Weights of a small GPT-style language model, trained from scratch on English Wikipedia: 9247 steps.
MLP neurons of a small language model. Each row is named by its layer, matrix (down: output weights) and neuron, and shows model dimensions 48-175. Each number is 50 + 12 x the weight over its row's rms, rounded and kept within 0 to 99.
Before each neuron's rows, "fires before" lists the tokens most often just after its 100 highest values on Wikipedia text that the model never trained on. A number after a token or word is its count.

fires before: " the" 16, "," 14, " he" 11, " there" 5, " she" 5
L9.down82:45 54 55 53 34 63 41 51 50 58 39 58 58 33 36 37 67 28 37 54 74 57 60 89 56 49 50 45 28 53 40 56 64 48 29 32 64 49 45 45 38 57 59 65 29 41 54 24 60 56 74 37 53 67 58 32 61 47 45 20 53 60 39 53 51 42 39 36 63 45 47 48 54 84 50 58 61 40 59 40 44 67 42 41 51 42 51 53 60 46 36 52 41 43 40 35 28 38 58 29 36 45 54 53 37 42 35 41 64 47 45 49 44 40 33 47 59 39 43 63 42 35 51 41 49 41 70 64

fires before: "19" 45, "–" 5, "20" 4, "18" 4
L9.down335:48 44 61 47 68 41 56 41 61 33 55 38 38 60 36 38 44 66 52 63 77 44 55 45 45 81 41 40 55 32 45 68 34 43 36 55 43 65 56 76 49 35 56 64 51 48 54 58 46 65 29 52 50 40 47 43 27 83 44 63 73 26 54 36 65 68 34 50 50 42 54 36 49 39 55 59 58 77 58 57 30 55 75 44 38 42 69 49 45 46 69 53 60 49 41 18 43 75 63 57 38 65 49 50 57 43 57 49 58 50 59 48 53 68 51 49 44 44 33 55 40 54 51 18 48 50 35 45

fires before: " as" 32, " for" 9, " to" 5, " a" 4, ":" 4
L3.down548:50 38 53 73 36 38 65 56 65 51 38 55 46 53 51 52 40 73 47 44 42 48 66 65 46 43 47 62 59 57 41 26 57 79 42 49 44 49 61 53 68 52 45 32 48 47 55 32 56 39 52 37 55 40 51 52 39 68 28 43 78 43 61 16 59 62 53 37 66 69 38 45 47 37 40 30 37 46 37 70 49 61 39 45 22 40 56 30 26 63 37 56 44 38 48 41 50 58 66 53 58 30 26 61 53 60 64 52 59 47 66 42 60 53 27 60 30 42 50 37 53 37 61 31 37 49 31 67

fires before: "19" 41, "20" 8, "18" 5, "97" 5
L10.down182:55 60 35 45 67 39 22 46 59 61 67 50 48 51 35 38 81 50 34 36 40 53 43 23 30 41 47 54 32 53 71 50 59 37 52 47 47 44 75 30 69 55 68 61 55 54 58 53 58 69 50 28 53 51 58 47 54 60 50 63 42 50 74 42 58 43 53 39 38 52 62 53 58 60 43 42 43 47 54 24 55 44 58 62 49 49 66 55 70 47 41 63 55 51 56 46 67 16 37 43 38 37 58 51 39 32 48 35 64 44 51 55 44 39 57 34 66 38 39 45 70 56 57 53 65 39 62 45

fires before: " " 30, "20" 5, "23" 4, " March" 4, " April" 4, "1" 4
L9.down141:47 60 44 59 64 61 26 42 55 52 57 40 48 73 54 59 54 34 48 72 55 39 33 52 48 45 51 44 40 52 58 62 46 45 42 51 72 26 58 61 61 52 42 60 75 71 33 59 52 65 53 57 45 39 56 65 38 35 55 27 44 64 49 45 63 64 52 39 48 50 42 61 54 63 45 60 39 56 46 52 64 26 28 55 48 57 43 62 23 39 45 62 46 51 63 15 69 38 58 37 52 53 76 38 45 42 36 37 71 28 49 61 54 38 50 45 62 23 44 36 35 56 51 60 54 48 53 61

fires before: "19" 31, "20" 29, " " 6, "18" 5
L4.down527:69 55 61 60 55 30 57 57 38 36 38 47 34 41 40 58 61 49 45 45 52 42 35 54 72 80 28 58 56 37 34 45 39 55 51 52 50 41 47 40 52 40 54 59 43 66 61 37 26 58 66 28 44 42 59 66 38 45 45 47 46 45 54 63 70 50 56 45 54 53 38 63 58 63 43 66 52 57 53 44 42 44 59 47 36 38 57 63 49 63 52 49 38 41 82 58 35 72 43 39 39 49 46 60 69 40 58 56 30 39 43 49 56 62 73 23 51 73 45 61 66 43 66 41 69 41 60 55

fires before: " |" 18, "3" 12, "7" 11, "6" 9, "4" 7, "0" 6
L10.down635:52 50 51 46 26 66 66 50 65 60 51 50 41 33 44 43 64 53 53 35 56 40 48 51 61 72 41 48 64 50 56 49 54 41 52 66 53 50 46 80 64 56 55 57 51 49 78 52 60 62 21 63 43 32 34 46 40 39 43 28 64 50 42 53 54 49 42 54 65 52 37 76 36 49 57 32 45 31 51 57 50 39 51 43 50 41 75 43 39 53 57 24 41 40 48 62 55 26 44 35 50 64 65 56 52 50 64 46 44 67 55 65 69 67 60 40 52 53 59 61 20 53 49 80 62 43 44 43

fires before: " " 60, " |" 12, " |\n" 6
L4.down37:44 42 46 66 57 37 20 52 30 58 51 33 52 45 81 45 46 31 57 69 43 50 48 47 53 72 52 65 63 55 80 50 63 31 72 74 53 43 69 53 42 46 37 52 74 55 71 47 41 34 47 67 56 57 51 37 41 22 38 47 59 54 32 45 51 30 61 48 63 53 41 55 49 45 58 50 36 53 53 52 47 32 53 57 77 71 40 53 39 41 38 32 47 68 43 50 61 35 47 49 33 51 55 29 60 42 62 11 52 60 52 56 63 60 56 55 59 38 44 48 46 53 51 40 47 44 43 41

fires before: " |" 57, "." 6, " " 5, "ase" 4
L9.down437:65 50 48 65 62 35 48 75 49 52 65 53 61 35 79 11 30 66 53 48 58 45 45 52 45 43 39 66 45 56 63 33 37 47 52 45 44 35 39 44 61 39 49 48 63 51 46 58 54 56 47 62 43 73 44 66 30 36 26 54 63 45 61 40 59 55 59 49 35 48 37 43 62 63 38 31 32 57 73 54 41 30 41 34 61 62 43 58 52 43 39 45 38 44 65 42 58 61 43 46 60 53 40 56 47 50 28 42 44 64 34 46 58 45 36 54 59 59 68 57 19 58 61 46 65 45 51 50

fires before: " " 48, "20" 5, "," 5, " Louis" 4
L6.down284:45 68 52 48 27 42 49 46 45 54 44 74 26 60 52 34 74 33 73 58 60 57 47 78 56 60 43 22 57 53 51 40 55 61 33 66 39 41 42 44 61 57 65 65 66 63 53 45 36 40 39 53 47 40 52 67 47 55 41 43 78 66 43 43 64 54 34 41 54 26 36 39 37 24 65 38 66 55 57 37 69 64 37 61 46 46 61 33 52 60 61 66 63 51 56 39 62 48 36 32 52 43 56 38 42 41 30 66 32 53 56 42 49 55 56 55 50 49 49 61 43 52 50 54 48 46 31 48

fires before: " " 70, " —" 15, " Ret" 8
L3.down485:59 47 35 45 40 75 47 60 45 52 46 34 61 39 33 40 42 21 57 65 45 56 47 41 68 41 62 50 38 53 49 59 46 50 61 57 33 41 84 65 50 39 42 25 45 44 47 40 51 44 52 78 69 37 43 58 36 69 46 61 61 44 54 46 42 61 73 42 65 52 31 50 47 74 46 61 58 43 65 43 36 60 36 36 54 65 71 48 52 64 47 39 38 37 21 55 33 43 46 57 61 41 38 46 46 33 59 51 49 60 57 65 51 42 36 51 23 53 53 46 40 69 34 32 53 60 34 55

fires before: "," 31, " the" 16, " there" 9, " he" 8
L9.down230:51 57 58 48 44 45 56 53 72 59 72 43 38 45 14 39 56 65 46 46 51 65 50 69 41 50 48 62 28 42 22 45 66 43 36 48 68 34 46 45 53 43 33 68 34 48 66 23 60 28 39 31 69 68 50 60 49 51 55 59 59 45 49 44 67 43 56 75 66 38 49 62 61 72 55 66 48 28 64 49 26 47 50 54 61 54 61 28 41 58 46 56 56 51 55 31 44 50 38 44 35 67 41 52 33 45 45 61 28 53 41 47 45 59 46 57 47 50 53 63 51 47 44 45 65 70 44 57

fires before: "," 44, " April" 5, " " 5, " July" 4
L10.down131:49 53 61 66 75 47 49 46 42 58 54 46 51 44 46 35 64 40 66 41 43 38 33 45 69 62 58 41 42 55 61 49 51 61 30 49 67 33 65 35 40 51 38 37 71 55 36 29 40 35 38 49 36 52 39 40 55 30 37 59 64 55 63 41 67 26 64 55 52 46 78 44 24 50 34 40 56 59 54 54 46 37 61 48 55 69 49 38 34 43 46 47 60 49 33 50 59 45 40 38 51 50 65 46 50 46 52 61 54 39 27 64 59 61 36 66 64 52 49 63 28 58 59 59 42 57 57 54

fires before: "19" 49, "20" 38, "18" 5
L10.down348:50 36 63 40 65 52 33 45 50 57 69 75 17 53 52 39 82 62 31 58 39 52 59 53 71 47 47 36 62 44 41 68 70 41 69 67 52 39 61 44 64 36 45 53 43 42 69 54 40 42 62 49 59 56 29 52 78 56 44 42 54 52 61 51 51 46 24 57 49 53 55 42 50 31 37 47 39 46 61 38 58 66 58 52 51 55 47 32 44 48 33 39 55 52 64 34 52 37 57 50 56 53 28 32 34 46 34 74 43 66 61 46 30 48 50 31 63 46 44 35 52 63 79 63 76 54 50 48

fires before: "20" 18, "19" 17, "18" 11, "," 6, "ed" 5
L8.down504:67 49 58 34 52 42 49 56 43 38 50 44 29 63 30 58 51 38 59 73 63 40 58 45 67 48 53 58 47 60 47 62 46 55 49 28 42 50 41 55 52 59 53 60 45 56 57 50 41 47 42 46 57 39 50 60 49 39 59 54 35 11 61 73 66 33 46 59 35 51 46 52 44 45 52 43 32 62 86 38 51 53 63 34 55 54 42 57 58 47 64 51 41 64 48 32 23 43 39 71 62 37 46 58 49 47 61 33 41 52 56 53 36 54 47 54 59 38 51 50 65 52 54 41 48 78 66 46

fires before: " |" 36, "\n\n" 7, " (" 7, ":" 6, "s" 5, " in" 5
L5.down308:45 49 57 30 52 56 36 37 59 59 32 43 38 57 37 49 46 59 35 39 61 34 40 40 23 43 51 51 62 41 56 53 57 27 69 55 72 50 43 53 59 45 45 40 54 55 56 64 48 64 61 47 38 54 69 56 54 46 70 54 56 37 67 35 57 64 37 30 43 58 36 47 55 38 53 19 19 61 60 42 53 45 74 54 47 32 50 43 37 46 47 58 74 46 48 29 62 55 42 40 55 70 60 32 51 76 36 45 29 51 42 72 57 56 63 56 45 71 45 52 44 42 39 52 62 72 54 38

fires before: " " 55, " |" 23, " (" 4
L6.down616:45 51 44 52 44 31 48 48 47 50 42 35 54 32 62 53 38 45 54 69 79 48 26 64 39 48 49 51 45 46 38 44 45 54 43 55 36 54 50 59 43 31 51 40 62 52 34 63 65 62 63 55 45 45 39 65 55 40 62 57 46 51 46 27 47 50 60 31 67 62 69 29 29 68 37 67 63 38 62 38 71 50 52 39 43 15 44 70 50 66 75 44 40 43 40 65 61 44 59 72 57 53 47 59 75 41 73 45 57 61 49 54 41 54 49 50 40 55 31 64 43 59 68 45 33 50 55 64

fires before: " " 73, " |" 5
L3.down487:50 72 41 48 39 62 66 76 44 49 53 32 43 61 41 44 46 43 35 59 40 58 37 54 46 46 34 60 43 57 59 36 55 50 45 48 50 58 55 45 39 39 52 49 47 45 67 67 55 54 21 65 66 40 56 43 42 52 62 62 56 53 59 26 45 69 28 37 42 60 51 61 32 53 33 49 64 43 53 37 56 61 44 71 37 63 49 42 56 54 55 10 34 56 56 46 53 56 46 70 47 48 49 71 63 57 47 41 56 48 49 55 61 54 52 40 45 50 38 34 30 60 51 41 60 44 68 70

fires before: " " 40, "^" 8, " (" 6, "," 5
L5.down148:46 45 42 54 59 38 64 47 45 56 43 51 41 57 48 23 60 65 51 57 51 47 49 59 63 49 42 71 46 42 52 72 68 43 28 60 54 32 59 55 45 44 49 56 58 56 36 61 65 64 24 54 43 44 51 39 25 61 48 62 46 49 56 37 50 55 43 50 57 61 40 43 57 16 45 48 33 70 57 57 42 61 46 58 38 52 59 38 59 45 64 50 52 39 36 35 62 47 80 37 51 42 40 58 71 54 64 82 60 35 49 52 75 41 29 62 67 36 42 49 44 47 59 44 49 59 48 56

fires before: "19" 57, "18" 7, "20" 5, "m" 4
L10.down512:59 51 33 54 55 58 67 60 71 57 63 43 34 44 43 61 64 51 46 52 46 55 70 55 37 65 54 08 28 53 36 29 49 42 41 42 60 57 50 57 54 42 27 40 62 46 47 42 50 42 33 50 80 68 52 65 71 36 36 50 61 48 66 40 55 36 51 48 31 48 55 58 53 40 44 31 56 59 56 44 56 60 51 55 42 47 42 50 67 30 51 51 49 51 41 29 59 34 38 50 60 48 55 28 36 43 41 52 88 28 54 45 48 62 60 49 61 36 51 52 45 48 70 61 52 66 60 39

fires before: " |" 43, " |\n" 14, " " 6, " Votes" 6, " F" 4, " G" 4
L5.down438:38 59 35 49 44 39 46 43 60 48 43 80 39 51 50 66 41 58 34 51 45 44 63 42 58 49 34 43 52 47 53 45 58 55 57 46 43 62 48 51 48 59 57 52 43 65 45 49 55 22 46 27 36 49 36 66 66 58 65 49 60 73 75 69 52 40 40 44 06 52 29 45 57 61 58 47 42 47 41 62 63 45 55 26 40 46 55 61 45 40 60 55 34 32 56 54 50 63 60 57 48 79 52 38 33 46 34 39 55 49 40 66 44 58 31 30 59 46 53 49 58 62 47 51 67 48 68 52

fires before: " |" 57, ":" 8, "." 4
L5.down122:74 49 55 43 39 46 47 73 62 52 33 73 54 36 68 42 60 57 43 38 38 71 43 71 35 62 48 44 61 57 54 45 93 46 63 49 73 54 35 58 54 38 34 46 57 68 53 69 39 48 45 41 48 52 48 48 31 45 67 52 63 47 53 68 41 56 40 44 45 45 42 56 54 52 41 40 46 56 44 64 75 57 44 60 66 44 45 67 48 45 54 38 40 44 43 44 60 69 46 25 36 49 64 33 53 54 52 33 39 51 54 49 44 62 47 17 42 60 51 77 40 63 47 34 45 27 43 39